From a checkpoint of a small transformer trained on Wikipedia: normalized queries and keys, 4268 steps.
MLP neurons of a small language model. Each row is named by its layer, matrix (gate and up: input weights) and neuron, and shows model dimensions 48-143. Each number is 128 + 32 x the weight over its row's rms, rounded and kept within 0 to 255. Numbers have three digits each. A neuron's up and down rows have the sign that makes its largest values positive.
Before each neuron's rows, "fires on" lists the tokens most often at its 100 highest values on Wikipedia text that the model never trained on.

fires on: " |", ",", " War", " ("
L11.gate398:112100157161132113126073076117154163150109074088145099149109069177076106120135081135131130104120195148140137116174118134107126145152085090124137129136134164149172211163099112083134162084134178058126075135190112088160192120130137114136120090135096162163128225125121089133165105130148129116
L11.up398:138099073124064122047162079157159148150101100078154081123102085125144130084158110161138154110124170086157139157114165162121174138132127098132093115161102118174085125099160068107114117103153047124119122135145119151096146147113176067162155104096156115129159106075175172129106103061163156102

fires on: ",", "-", " (", "History", "="
L12.gate251:119086104171118117134153100159158131196131144184124111098101102180067117113108198076134104097132165119137129165140120126161179105188092141192145176130090071090125135117085057142114138098113153089109107111134136194091112131157157119110123057083085156155178154083141117162128151144072101155
L12.up251:102129113128118095132081109148133104140156195128123119132099124176126110158121134149134194105113139133165114119147107154182128133162183156162127102142155105113136102119086082115150146141119105161130164148173161137081047122153130120104112085095165151122164156075145150110159135128121133097

fires on: " |", "\n", "\n\n", "gn", "|", ")"
L8.gate433:127094097123128167227150082124090124150124078167102155172132132117137093118106167145125134130110085127127116125102024154117157079084171101109102093145084152110111109148077105135169129050146115167192106103190139092095122179145157101132129135178069072049153142149153134093114113118133126097
L8.up433:118129164106110132149142043141105184161161204140164164124146088118137137145155155153138133114138127129094146147141086108095123144152142118108144148179183091112160097146174158116064150116099109133128128166167082152144108118137203113118104091136108071112123137083130111147129114126067082151

fires on: "\n", "\n\n"
L9.gate130:068154118167124152159154115103163092168079125163095162141156090135076082143120088072115146069152175142121109118102129202137127151109150129122098188124112137085119153137155110047116127162177108125187193141105107110131134113146152140100185095116065111080147156180113164148105154102123146149
L9.up130:073140132138118149134111092115117118160082090137094126134137055129098102073145119087091127116173176140121159129097154200180162138154150167132069181063089116094119139145178115113172115148114110125162140110089155119094160128132145121142175143129083096132143104118097139125139173100127147154

fires on: "T", " Sh", "s", "S", " Cl", "p"
L13.gate438:166153179125142064136122142164124096137174080139141179142127171214057100163098141078108130122131074158074200151147104188153099161104195123111157102114117107115103085112136080123123138109100129156157085132129148107139110140157158164092135130138120106134106047151125099151125122107115098100
L13.up438:102134163180114127157154141077096146204094099145113155090131138155063066070111178118169127132166139103071197113168156123118136162137139113113129122185122157150138115110139079108164133106136108115143088134135103132105070127155126171197076134135120071109133094165148134147093131061116098166

fires on: "|", " |", "\n ", " Sha", "\n\n"
L9.gate207:148127112134130111137141126155092117118131115072141118114119149046096108127118135138130165112060120086110113160115117117107124107134090093104158112066140050207127173140099109090120136119115154121170090159147132101114135071135141131140196078151090129074220164078097162118182116139089150081
L9.up207:147106106150154102178124024190071152154107103086148164102107096100119124128131150196179097124150130156117144116151176104131093191168100097105134124128166090136115172151104133139059142140059092118077146116177092124141159144116119100104121127121160114104118162098115077170100167123111139072

fires on: "R", " St", " Dr", "Dr", ".", "dr"
L13.gate205:167128061193126174139120150133134104123177087082087174149152063099081130178072124116102146117080164161095156127128089138162170181098193130150112154129084140117154125160133089120142083128100071131157187115132184075142090076096109122165125127185148164101148113120140181065116101113157112134
L13.up205:167189133141130140143167179089106129083156156096128131170097114166107137177111103104101086100106127136147166151106146085106087075155117165196043120071160122145135125135135112161232125123130090181129121092150159128138086068141141116194148140109094117124024105157114145109137125132161163093

fires on: " U", " B", " T", "ki", "d"
L2.gate523:114109173094149116104115118133068119183147146138136132177194121179146138129103156155175133128075154123106098124110080106143135167174125043091115150173110137113124127154123166129105157084112149149154124170125153180124152151111104115108113103110123101132141071109137154120100094184080148120
L2.up523:117098150088180052142146142125088181146146111118085099147135114158158154125096163110129086080161168121163192136119168093179093145153106073090080163121134093127094174125153136092167084162126128102091128116136077100110104101167130128131117059105084086120155162154121120100142102098116148060

fires on: ".", "=", "\n"
L12.gate631:087155124175145205172153107149163078132078114169090146137168144116110094118126123093100177053128226117134111138098102134116098161137133157122100167161121144130093130146136137098146133121157088048147156190073084113055176103083137131080170094110138124088121192091137130150077111151154103159
L12.up631:129208125155122154127169117082202026139111152122118132120148176129158109083187097107176146147093145094191115168117101121135081100134156157065062194149119115143097104097140149140157078168142121105108143143102122092105177099106137115100114093084114128121095130095117159168141116147156180124

fires on: "\n"
L11.gate404:078144120105155136152126076114150088137163031144088171201133120127086056133119139145069139089119170170143158107074145187098169125096076127121120206101102134125161184195148142092167132145117118152167155165109108118089141119154123122103166132083082097129169133104113137110085185119124097135
L11.up404:092186093133173137148172131086174069128121120136048171172115124144148083089132140099124141086120169120173122100085129177156151101115116155086081188091079112106154179139153145092152067176135123151144182121111101133056145089166140120095139108085075096115125120091097134104150186091105153135

fires on: ",", " |", "."
L12.gate332:137141161202088104109153121136125110110076078098113101170088118080126123155162080119125116066115091154111130097109099151129155165162168118110147098117087096127102105105098061148136106145163140094165119118154134063133071123087182117136076192160145124138137126152153137074101135079079125150
L12.up332:092115126137135155105109151117151084097087152040133138147117137145118141134051099194141101129138074102131162171121206102138117095138129111156089136145122100129152133105149081124205117146167133155130137122158057163144083129158107123148103118112144113114121167124098086217175086118127113103

fires on: " =", "=", " life", ",", " and", "er"
L11.gate667:125072095164131154153098103147098122121102142169097137092168098109142101128164121120159143086141137059220107113094138119162183074098093108145097140052109119110179172138122109140120158130186142115123106133152102040046070061097170134166146107136110157114077152126203160195132139123133141139
L11.up667:156148104083152113142113092162071130173139098132116136084147070098123230158127206142141187148150110142122114129125161121098149161067086142169101169149141191107134083091147133120089146107151159092139151098156099118098058124147121102136137158173187152115119103151141177082179158104163125174

fires on: " not", " would", " may", " less", " will", " to"
L10.gate603:091101074138110150153183115107100147100088115116121121189129171110157125139199052127112126157117135169025105091178112170134157110100158128127157099154069149124147125167130095137113113091128194142093124165115158116121169151134111151151106120134129164085117138063117167136101075084130098112
L10.up603:161156196117181170163094099128154100145126176119076185156086158150091160114130161165126129158141080127167168104144138130133159131130116103138137095119094106108060161122118085137114136133130143146108117211203187112100159173132082145124139107192083138093149121132186118173105127137132127115

fires on: " 0", "-", " |", "si"
L9.gate35:156067125195105121051113114100120111170115146126084114170106086090117109166146114137066209111105159096087158164197157112110129124092130217139147129205112110139155158124148175133118135139137164097112082169096106147168104064042116098130138139158155131112137121149168121150097141117131082182
L9.up35:123124101111078172110116109199105141182146132142127115085124091115085140136129139164140120118152171146125077128109087175113167193100140158150108150145202114147053117137150106137173084185163092106159160118189186089070136092135155109147141166097132093102136131115227171133148202164157142110

fires on: " m", " ri", " v", " far", " km", " b"
L13.gate0:188121202147159123178150133128106099090145131167066134065124154097089192113146096157125127085095131123098182109134150114118175087166087099088154100165122104165143121163124115132125137115105127161109038117154091114136106113158106147121112103120108146196134087111168166104156111116130087083
L13.up0:088134151135134099114150094170226137130155085140112170127155131081134138188090176156157105166095186125162082171105173119078207102108143112134082160106138081158200141075144173176172180106118176117037111114140160096166156121099147161168171115140070142156149144145068180121182142086095116106

fires on: " or", " not", " to", "t", " and", "ly"
L11.gate548:081116112154127143140172097114055135077142135156146146135157086147126117141168205123130134090134111089088096080089116123078115156109133067161201132175137147092114102159102115123078161180183102148118142120174117122103164140119154089092118159116103119052131127160081171099080114149123121147
L11.up548:137126114120156133108147081131109075149160106087082115134079149134155082076186148154176157157185160117182119125127146168113131173071141140097120079121161104064108138152079159136132123116200138153070138163195083161100073065101079112102125104175099106156162111151126166131140134108092156148

fires on: "{", "_", "\n", "}", "(", "$"
L13.gate92:068100140138120157157169139120114143096143081183135118115101090079115072168135116105097152137160155153122136130095151121097070102129168144155141117103113133123083151179112086116144141106197048068139169135180110107154134196143152124148150128132133116147174173121109135145119113147105136098
L13.up92:106152165170127150152119112159098109153138092170128074117094174139121117176104117054148127121114167133134123138143041093123131080150157106141135108130153146127110089141155143135163091104176151140152119145177112115050170184131113117112105114054138128159145187118113111124136098165089142082

fires on: "s", "lo", "a", "ly", "A", "E"
L2.gate213:162138148097114134142088097158094079104157100087100074121067156101150124142129069089140161191125195086123170169187136111083084089112116093155116189096148071080159175109125103079111064121126148131110120148101124137150060136126074144119188147083146122100159074122082091133126140126139099075
L2.up213:102122167091082165155120164142168121120105127142083127111151098208079173078103198162132117175110149169132153125108160108125146143165148074118168170139089046092143090154099109127132075146116107129129117120144162099142089160151130211137061136103103126136082104157149130083199106129068117120

fires on: " the", " its", " also", "s", " later"
L11.gate758:155132205116076157116165044092139153110120087151135148166156135109099117203101070074144171137132147157111108074147099142119134128082157091055143080152105127164111096138147108093132148161174109096138082152105103085125151106146096060061143160140117119100130143079157123154132088143159099160
L11.up758:140130109106157110073107175107127124139136131176149178091128155104165119127093139154083089081196138101105101155081088201156168071125153107117181148114082167154156099132116165116145097106095137137165087135069122194118152159125134132124166117165090106172094066109071146113112086140095091107

fires on: "s", " business"
L13.gate625:150155112105149042075119093169104159163111097088145116161115140117074137111125141135106110117101125155131164131178121132176180161199196151165148113090153110116139106100087114099154173113143155082133123131145163089107108109166191126088099124097173091132169053105111171153108110087118129110
L13.up625:131121133112082110167106172069111153130187131128115167171158131129067169110098075121114145088121123204114126100151087111143150098125127127076084100172083082106145141108105085136149074102138133151146061149140108111170087077110158140118112125087131135110085111168131118098163153099115133110

fires on: "'", "’"
L10.gate268:181076159165146124131189125173162141111086110102158092146139146169079155129119093108117115081173109097145146106104110105117072164199131119117137120168136145124131128153122103100078147136134097152165155155123132161096132159084172168083150098161100067037141174047113130163122150142159126147
L10.up268:138083073191131077172150143126148063124061147180092098099084053117140145121057128111121111156141183098104121103123077094142123140107077155137096127116152131146139118171104135136192081130132138090090130107099112132188142139092121128161206172161133197135150145106097129125105138116112187152

fires on: "^", "{", "_", "–", "frac", " million"
L13.gate609:185133175140105189159103178138147083117104113163101128136154140087162136149074120144094184141118140148147158080128105121114126111050132112114123114118112133115157167144142122130184105081154097137157109088130124127117177116095161156151111142142067152132156188108074102089092159160129123100
L13.up609:173133119192137150175111101111084154106116140152113102122095174115156186136133183163136152172137156060100086168130090063108082119137146123173098114128117135144149111136114126071133120141076093151164075116174148091122126156095115140119108142109067162111163149171131119136120149150119100096

fires on: "s", "a", "e"
L5.gate358:071118121111158139120144137151108142138134130135136177157119119093126163088067154066157141185138168088134190163139078172142105124143140156102157177102169109109127104129087180130134158094142116120148179126122134118147128161130150156133195133088125116114119114075060092122146146078138165099
L5.up358:062135201095116112099145195057129143130152143118136129122163129164108172124160147159165101111108130129125173141124030122169135125156111162078118097144130099149176130130087133197089105116120086102143124125191073095128081136161111205109101070132142072130083109138116101096056111114100091078

fires on: " 0", " (", "I", ","
L8.gate284:116144159104179059080078145181154148112105070100109114201140128161145074076149122143153127133120123156130189143132135163194086106123112036094115114137138133114121171150076133127117157144132146061115096156190122141111177162093150135162103072120164161186129114151186112111149106122094170139
L8.up284:137122142156069145091056112181175120139150099137074146156180110157129121141122114122107164125107118139098069162160165127109187142185122129152121134111109181143144114131062026099111134154086091137120153161199113117187183121119123197119132120087189136143173108146193112145180158106142089067

fires on: " |", " against", "L", ","
L10.gate284:116118080199146123105093108095156184119115149195164077164166120142067113166161118169104135065132179056094120119167134121105149125083096124113173085141089138136117146133140097137122184093093120111099116084113130182138171104116127135126115093140131087142135176125143132158142088153131081109
L10.up284:156116127153145144118101113119145155098131153087142129139139150155077100096107147126159156068185089133074185160127140145090110163110106125166134123140160156125093161133138119132106142084147188110134128204151157122109169122127168108189189129075135156187094172087150117187136115153150197110

fires on: " a", " La"
L13.gate703:064100097153117120106131157099095095167136170194134141136120135117136161154106112062105142161096204148176097125153124144098092110074152135114088093102110098166188132175104108060144203136115098123080156115090099139159095160174104119062114150170098131083145193140114112212178113127167117190
L13.up703:072150188122151134148089036099136102091181127071197129127122197142114139107132101155100149103178090133111152119163081167126148083133192080097189165060121155123100155143114144107092113123104122135095139124107167184126134109170145077184129117139111149181140125151180219106146130129204139124

fires on: " served", " born", " played", " signed", "Born", "ed"
L9.gate486:063108159160128189127136139072100143087139169157118159104106152188161073099106119121119125124098119127128074136197162113076184087103101178149112114143143170115088071103078168099067147115187126144109203191094179140094124096111160162154100076159082095130156126131082092142150151138102156042
L9.up486:105114139094114152061157098135170168169117136069194084143116132138139142082120156147159118087109064160129113163187142093049096194133114168112174075136127140164097117124148132109092155159149117095151158133115121117165144144109208173065099109173088097072093128097124112059147069115124148142

fires on: ",", "c", "sa", "inc", "ular", "ma"
L7.gate441:127126052172070108209146136197115143129123078118120092138135127120153124130148120129111138167153133156174037114147096098094113149070090090147120110152183110087110131149141061115098156096102122138079132153166146126078157138114086143167092109062184129128150176163117142133135159106105099130
L7.up441:113154125108146108168143095157099105128060080111115146159138104131086115142132181096093037150115123168140134117093174072149169136147059122144137161083094078108131121124127057174121061146139134116152130150156165117132141100102069186123147127099111092117149176171139132174137102109120165124

fires on: "\n\n", "|", " politician", "\n", "cial"
L5.gate238:118122102145147092146198132129108148147046138146156150070068095120145131177110077123116133108110099219081112085073137142158065074151084112203145089139099143154119142168100119072205141134146187089124095106151089120111104102110097141099159116111057107127125120132105128152148163098097087095
L5.up238:154143104088089070110128086168088142121121127084114122126188097132120155130164150089126115149132165127131122142113143162178116148112071088146172157100130099103150156166183169150152149134102133106110204142186092139137139127131157164051141105178152125105114121071190084124136115093087179108

fires on: "pe", "s", "ry", " use", "ing", "p"
L5.gate305:100143146225116115132112176128127174080172099156104233099162172129078155114092113148174157151149125142133102120134138163181053148055129096158119059151133157157128159130066118143114102115173091146117150175081135121099094120140137124213125157151088162097164124173139156130125130066083160123
L5.up305:118252142168145135117127137082125111091099145154125136155083171173086130111099157171146123083148155148126103083138118129143024149128135107157103091145135089107150128108087090128158125128130082159086123165135139150119085079182170125104106167129111088135109099163175138213133120058107104110

fires on: " |", ";", "-", "r"
L9.gate46:095114126112111078133195112111104138099131112161087178162123126152108089106135034127093142145110118151087092195111100145048080156047113160139171122151129136103126119108130145133077184145112076093151081136095122139143071085082138075094129067097069106080161140181130104160135133143119051129
L9.up46:078125125126171198060165165132147130131171136126182111143155129096072137129125073151173105135149127182162129085163139107131134118114160189131104130134136166110112129133099157173108128126174162173140138191160147125161115119153176171139192111160164137121137147147152095120117152120112115093

fires on: ",", " and", "-", " or", " |"
L10.gate307:087104056165126072140152117097145199093093151158140114158143114120093151174130104117145171128108113113084108101154122126106154136020153092152127113116134152116147111124124116116053201156164109115113175128121121152115159070108107101114114102165208135094162129143149143139111105144119129154
L10.up307:074148097097114096120160169120138141093103144152127163118143181203114099150147145056128143071122082149171076147106078069160133074122186097117153035134152151099152155126123102165107122158167091077048134103145089115099073103102147110103140074099129071096116107110113179122174128112098147112

fires on: " a", " an", " each", " that"
L12.gate179:159102153156106132110127139090078135121173132109121149118177144199130140155065085130116138145178220077087100201168132147083114117116086149132059151149145164105190146170150161149101145101117091149125167106068089150120113147200152129132146173153132140155134142094100153142117157139116072131
L12.up179:117147161116148136082149153116081167134143115066083135147147177166195144122136129109105167157099105148181089154141128151163151136137090103115097090136178089165098176140064056099176106100154110159108116127101137114070102195088121122124113128163109107138091109120112175183131123126157092163

fires on: ",", " th", " that", "l", "nal"
L7.gate481:093059104169098084129160120162160040139111147109128080130151092217117084146131139104144135121180116156146130086118059110101090122059118128132090160112134086116130117132156069138126094128190120061148152165118115148135186107140184152143171082055140127103097187153139108090071166142158128140
L7.up481:159141124168117142105066147106074166072113166122100136122114114120088065122128191134121102098165123118148123109056095136182128151131150171162129146147151106164153098142087094165133101128170104103129090093208153124137092084172126176190154193153199164110149162168131136192120164142127114146

fires on: " he", " she", " (", "n", " of", "."
L5.gate223:099135147083098152098113181129096125096107162196084133105147102117134157104122176086151094155120114138152119041106154069144192156071109133166152122115129102085126176167124089067127165123137134063127125138139138112119122165130132099143112091133121092139136135122085182164124118129091144082
L5.up223:146118129090142120132106100075096123186115177136149148075122129101114137108142164118158142153151159069163116116154064111172111206154111094148101134106078184150140119111169170121127070118129093082119076125099088167112133090101099093120154196099080094159149129186182107163092109106161149112

fires on: " to", " been", " be", " from", " not", " |"
L11.gate33:118096133135096133129192191099147142106151130203120144101115075143197122162164102092108093173120116150109085138121127127104079155108135126089127071181075137096143100128100156137112151171176113173148156057141124156070084120142145091089085125187163161104095154209105115111087133108122155118
L11.up33:102122093101125078115128118095135124135120077093133074151000143112177130080165138104150123116136145112095155153119132171153108108106155119122159112180123147162140179146067082145128092108101152203132200167070130107127148108108078079172177195133128162161083133141177115114161145161162148125

fires on: ",", "s"
L12.gate697:156129106170113106116137139136140136082105067086080183166112148089101116165122089112144072109140096126080134066097156137125147113097102107191104184081096077129090125097125066082128109145112138137141130110128142143162095174131184129135179100157151077081182120168147064113139136077133150140
L12.up697:144112127144102111182144177101079106089113124101106117173180099097127117167090091141147122092108108137058132111134139148131163107150110141096130115116141122192116140144189067102156103126122185142130103015203125094136136134126153135118123165156119142091112128137093135103145114107101162093

fires on: ","
L9.gate545:092132089177113050154151169191147086123107074126103065120086153091125108204118153123119140121133150087122091100126148107096125112099117165115223130099161073131090112145081090076125113159122144181197154120154137168119160104198179163092142160089122138175179127125127051175100161131200147151
L9.up545:104110145166154134088119129064084118124122127116142152101123095130137174127114124055094089105151141117167127094136081142153073164212087176131153143087101123134092153138133075208113174136101154129103109147155115132159090097106143160138074129102139106161155154180096156127069176087103121103

fires on: " |", ",", ";"
L13.gate587:126095116188114125159119064045133156201154080144067136141137148163169089166162114146115112092120091149133181127135199194126120157123120074098204167187097148117075125168115111110114208159082152085150089133120101078103162105108086126136094146149127139101148116152118088157168110089209112125
L13.up587:147129100109074221102152181121160102151105103083147113129115113109150153133115180095112171154139135114133135133130107138099116150153128124149094114128140139173124101101119174134140127092154133121171138026114102069084185143090120123145151130122226109151091166089161142124137087085041176133

fires on: ","
L10.gate162:089099160165152054131197092142110103160116145105140208160108095137108171154223169093114136120195133131145112158175127156121185099094196099107123120156088149109142181118090165174126106137128130120101139155113160069152121137090184154156076135149134116114107147122136172089133156123122137140
L10.up162:092173169152116106095133185198144157136162166126131163085110132098148095125101146120065105115126108103090136104111160116131210162139144155149109142123141150156163129091132140114115089057121186132140129122161102135131140105079103105156109078101121112130090129125161114140178174146168161136

fires on: "\n\n", "B", ",", "\n"
L9.gate332:151108192148135060101113136106085082149081129157121071133086166080138154099162168126121083148171102134147139114120175151169139131106160129139116079134137134115125167115151121148151102119098126160130164091144145108146091216156114147143119065135093172137122111097126132137173111091073163070
L9.up332:129139107177118114146120194108138166116129139155158158145071095122133108091082116091113159157091165141100122128070083154133206156129240162120097177146060119120153136111104092114075140095092106152131178124103111166095107115161185096098104126121139100110144111166140056162109193086191177134

fires on: ",", "=", " |", " to"
L12.gate239:104095085092183089081113101179129073146119114202123082150136134070069118139086122130142169120115116125138123081126132153146125139082103097100093111132134137088120128116154138097113176064073124126119090125103160127163100077174122120050094163094127119141150141152148081088113105174167095124
L12.up239:124138083135106135075129164066178157066147128162118159160147087157175060134093125078169124138143102101176156093123112149133114130140117135160097093116127090157114106140132102096111127121115118162167064075136140141124021124166132127140081131103219145112143153175100124131088137100170093217

fires on: " one", " first", " time", " age", " other", " of"
L11.gate353:087127083166091207120175076100154163151112172139179196147088154161136123142085125164089114113118127179120122156127137136151166138149125144150196100110083123131119133155143157133167119157106104136182136100139149163108061149153117126100069117171082133131200111116091152154134150129087096182
L11.up353:101104128124122208076085156065137109126108185131152106135109093124149123030170132117116101168096091179149144101140144122081148106106076134161120111112145168145064088123117151156164105180102100141173102193141138157136083145160089130119156135070161154174114097103132141125080172124147111146

fires on: "que", "we", "ue", "ify", "pe"
L7.gate294:128065165118100111171081091178185141088088205098117169101119151147092168105136102090114182181108127163108182115128135158062079111122113110162086145189142088167133168170152098043138188141097133122094143134143133103162152092160059132118163112120123084101137114134144121138134159132129120214
L7.up294:065156142116174130071047149162096158099147104105178136152105070110175113149084098100133178103162130137111146159154157104114160148189164107135117168124128113191109147149200108152091138104178137132122207133050169140160167076113084159165180156171094112166158108074144116121161168157131077161

fires on: " in", " on", "In", " On"
L12.gate175:156114097086107081123125089099130149147148167085130105179115001143111154129131112121101176137124165141134132131158196121065159105095169104203146086193127158112157178116115178154088130164173109116132168147089148173068105092147128092132135128122153116141082121163106100143149067136162124149
L12.up175:135159114165135141111142148103156071153102138188125097141148164131146138050180171166160173106169107159131150148114155139130081138175121136107083173122062146086141145071066102120100129113123121119106134130082113108126207174167136129141172116144126142148143159123124114104064139173150145073

fires on: " could", " would", " did", " does", " will", " can"
L11.gate289:087131168139185178105176102143106123149113161129117148189124118073078116130105172181097111115147099155112158116122187182075147139089149122156167141100132179133165171153125168132078177097160165096198117151152119107159188131117129129114161135131137105084183111146149128124109111111158066119
L11.up289:151153206124185135091163123083108091162091168101067128112088202135146115119105162178166121176117107132170169170099117125135107140098142167098123110126142135099131185136127120124108119133127175084178132153104112122095195130146054089130095170097092077090141077130159115128115062150165150089

fires on: " |", ":", " century", " War"
L10.gate541:094109074114092105110148114118150156160147149141151135134190127122139049144108132118106099137110178144116146110174110123115087128166110112115125125169094150191119141122075122098173130113125093083129051169163168082133125098115182115164136138051102112157127135149149123170105120177120074135
L10.up541:123127077189147148118112138148154180186114121141127169135085088172097132108124140104091144090109180148170169113151132141110136174097149151117097134141121101195069192079141119183139139052137159127137108133094170125143126137158097089104201108109123154150089140173108160104061154090111141141

fires on: " of", ",", ".", ":", " in", "="
L12.gate638:171115115137181146122112134128136146097176171163162137133189144114128120121147130097168194054173171121084101144093127131153125147144093142130115155119100083113132161105042099099121129081115152126140125166105078098046166092114190077082104053134179158142176164123143116182135159124094156147
L12.up638:069132098108134086095108177110131076146164127161147125120146143146128117073119102096104149145109140147113192077138100111108091152154155141173126128220130172114187105112052128095102124105123180162143145188105167199148121149129131125103069128144097068080111121150091203166135161122146171157

fires on: " a", " the"
L12.gate7:139113167181086188123130110142124121126131157134167130155199139133100166133149130121109139170126130138098092148170100126075124132078174122167061156103140123147133155113133137057162131116141107155099116162101133151082154163109100087099131164111162070047160153114061121209145093126158048178
L12.up7:135133160105140119068162178118106196080177111094077121114150160136106139116124138131119146124140171123092087147195119129139103114094184085115100090118204166059227150121093085112128132101144122135150171127069210128124113178124144106142142115131083132147152130127087107142113126088093115098

fires on: "\n", "\n\n", "=", " Gill", "."
L12.gate366:130135094144128209100159081086182135087111085148144184109131088081097103133117089090088160108168132130122123068082127161117089112142156114100167209171103135099044154171135141105165120084144100121137191141115136104110145140186200177140156089160129137088107155153174135143112138177131066122
L12.up366:147156108129164180129119113071233130085144116128158136084106130130145110096135090135158146160122105125157127068106111127158039080166136135112125131132126128093054093143145110142197081120126105163110125122133152108105164113162193204124120111132147154114073115123158146154142105177128148103

fires on: ",", ";"
L12.gate416:092119054198106115119117059140089121132089070088116133132100088107157133156147080134142152102146163106045154116128135179093139120195112153133152165148145110195105082129122121089181153147124145113092137127148119161158100152130105091156151108143141165080169150149158102121123115104153113078
L12.up416:157149116176098128074172136085120132086086144069077141112116070169134144134164114118177126098121128148092151120112099136073151086127108179098156162194119078157115116122139064130132133130163104131122133081155121173073097201199127140143086162103173094110124151152150109171160137111123160141

fires on: "M", "log", "bi", "is"
L9.gate764:147128111163137084130110120150163145109101133110147144120068201104137117096090162167158221153097087176140140149067096172125163060123133109114104095064085131136109129091084107147105113159169173120120141139183162114111117117150142140121135134120070117220124098114110123155101150085156153146
L9.up764:147192131132120106180096163166128154159135130053120116131125168100145165134155175155189119144103162131114134156156115111139115136172092154046089122088117142136172106099096086155113051074073118134102110086105128125105106175141167139122132155091133134135142102139117077096180154112127164077

fires on: "|", " (", "\n\n", "–", " →"
L9.gate243:116125130121150117149130074092147057197127113118161156148139168101116141132165127134126125203096128099142141148142146104154153162171114154107128100149155130176130091145159155088120106122073125141142134101103112121119164171087148125040130088148081107094106181149134239145139098093120089117
L9.up243:116131096106160133131117123112048114140118113133120122181154151114095106171127118136175080097091215122101156109159112105135102151168149108137137051100149100160121197173170093144115099142119129153098125106168101164131147072130140121166114120157117081178105163111113160131068181094073147112

fires on: "ly", "ally", " being", " quickly", " eventually", " to"
L5.gate294:183151139161111164155136129162109118180166107133105140092148093088096173173158109088155174107122178152090131105100135175172179136107101151070135102130099125128200171197054124125148061156148156173099164150101116151104090111134136088132127111102128157123121120125128118138078101144125083145
L5.up294:135154142114148076122095097081170136064126094125077106093116025118154113152085129128071144170132126112115124116160159100158088150139114193207123148144071143092095087203087154119183130156189085140104097056162142141131096127134112118144101152163118109103144124117118141105156064167113141095

fires on: "\n", "'"
L12.gate274:124139135113133064151180110126170195116088158106095058139154070143155149116118052126148156109142123137095110131087157179123081141133097182110080121118082170113098113124148128141092145104127173124149117213131106153087156161091155129134161123108139110114160185130155145154110078100168157200
L12.up274:088112059168078103140119103136124108133109080162121090168071134133090145122108132092162129113102106110123147112126072099162135129084115108156103062074054143081143152097120108142142120058099126131100106127152123147160157084156145126132128033144150107151131108145151148110126142154129158141

fires on: " the", "-", "=", " =", " Chinese"
L12.gate701:164142145147093089098076131185102089148178080174117104061149116141113115143175166054065159076085118083123130130127106156109157159154125114091134163126120147136129126141189098129145118152123128110076093118161140041128105101118142135140184091138080138155162151152171065142127134129131127119
L12.up701:105145096098175135123112159173144136086110130181126095104125094167133147080162110144109169137181092132128123109139131142153104185103085103157073108085199183095073166175098107118116134147134112125179136120129123157117113159128153114050078143128169117123163117111135112131079109110118088194

fires on: " |", "|", ","
L13.gate691:090129097142160134060110077149113129092148097116162096129075130142150096162084186109140107081088112101172145135157142153103121081137145132117145111137172047158078091133080087146050117145172148057153100146131060135096129144081162114124129104100138138125158195117108087140091111157149145108
L13.up691:106145145157153117110189121129159175085163198103116099104124094123166155097066066100093053102136125151148160141156143062152069156174140130098078129127161078123124131128131128130132159147127105096121072112188171148147145131116089160171091182147177135113146072105124108138108175124099119146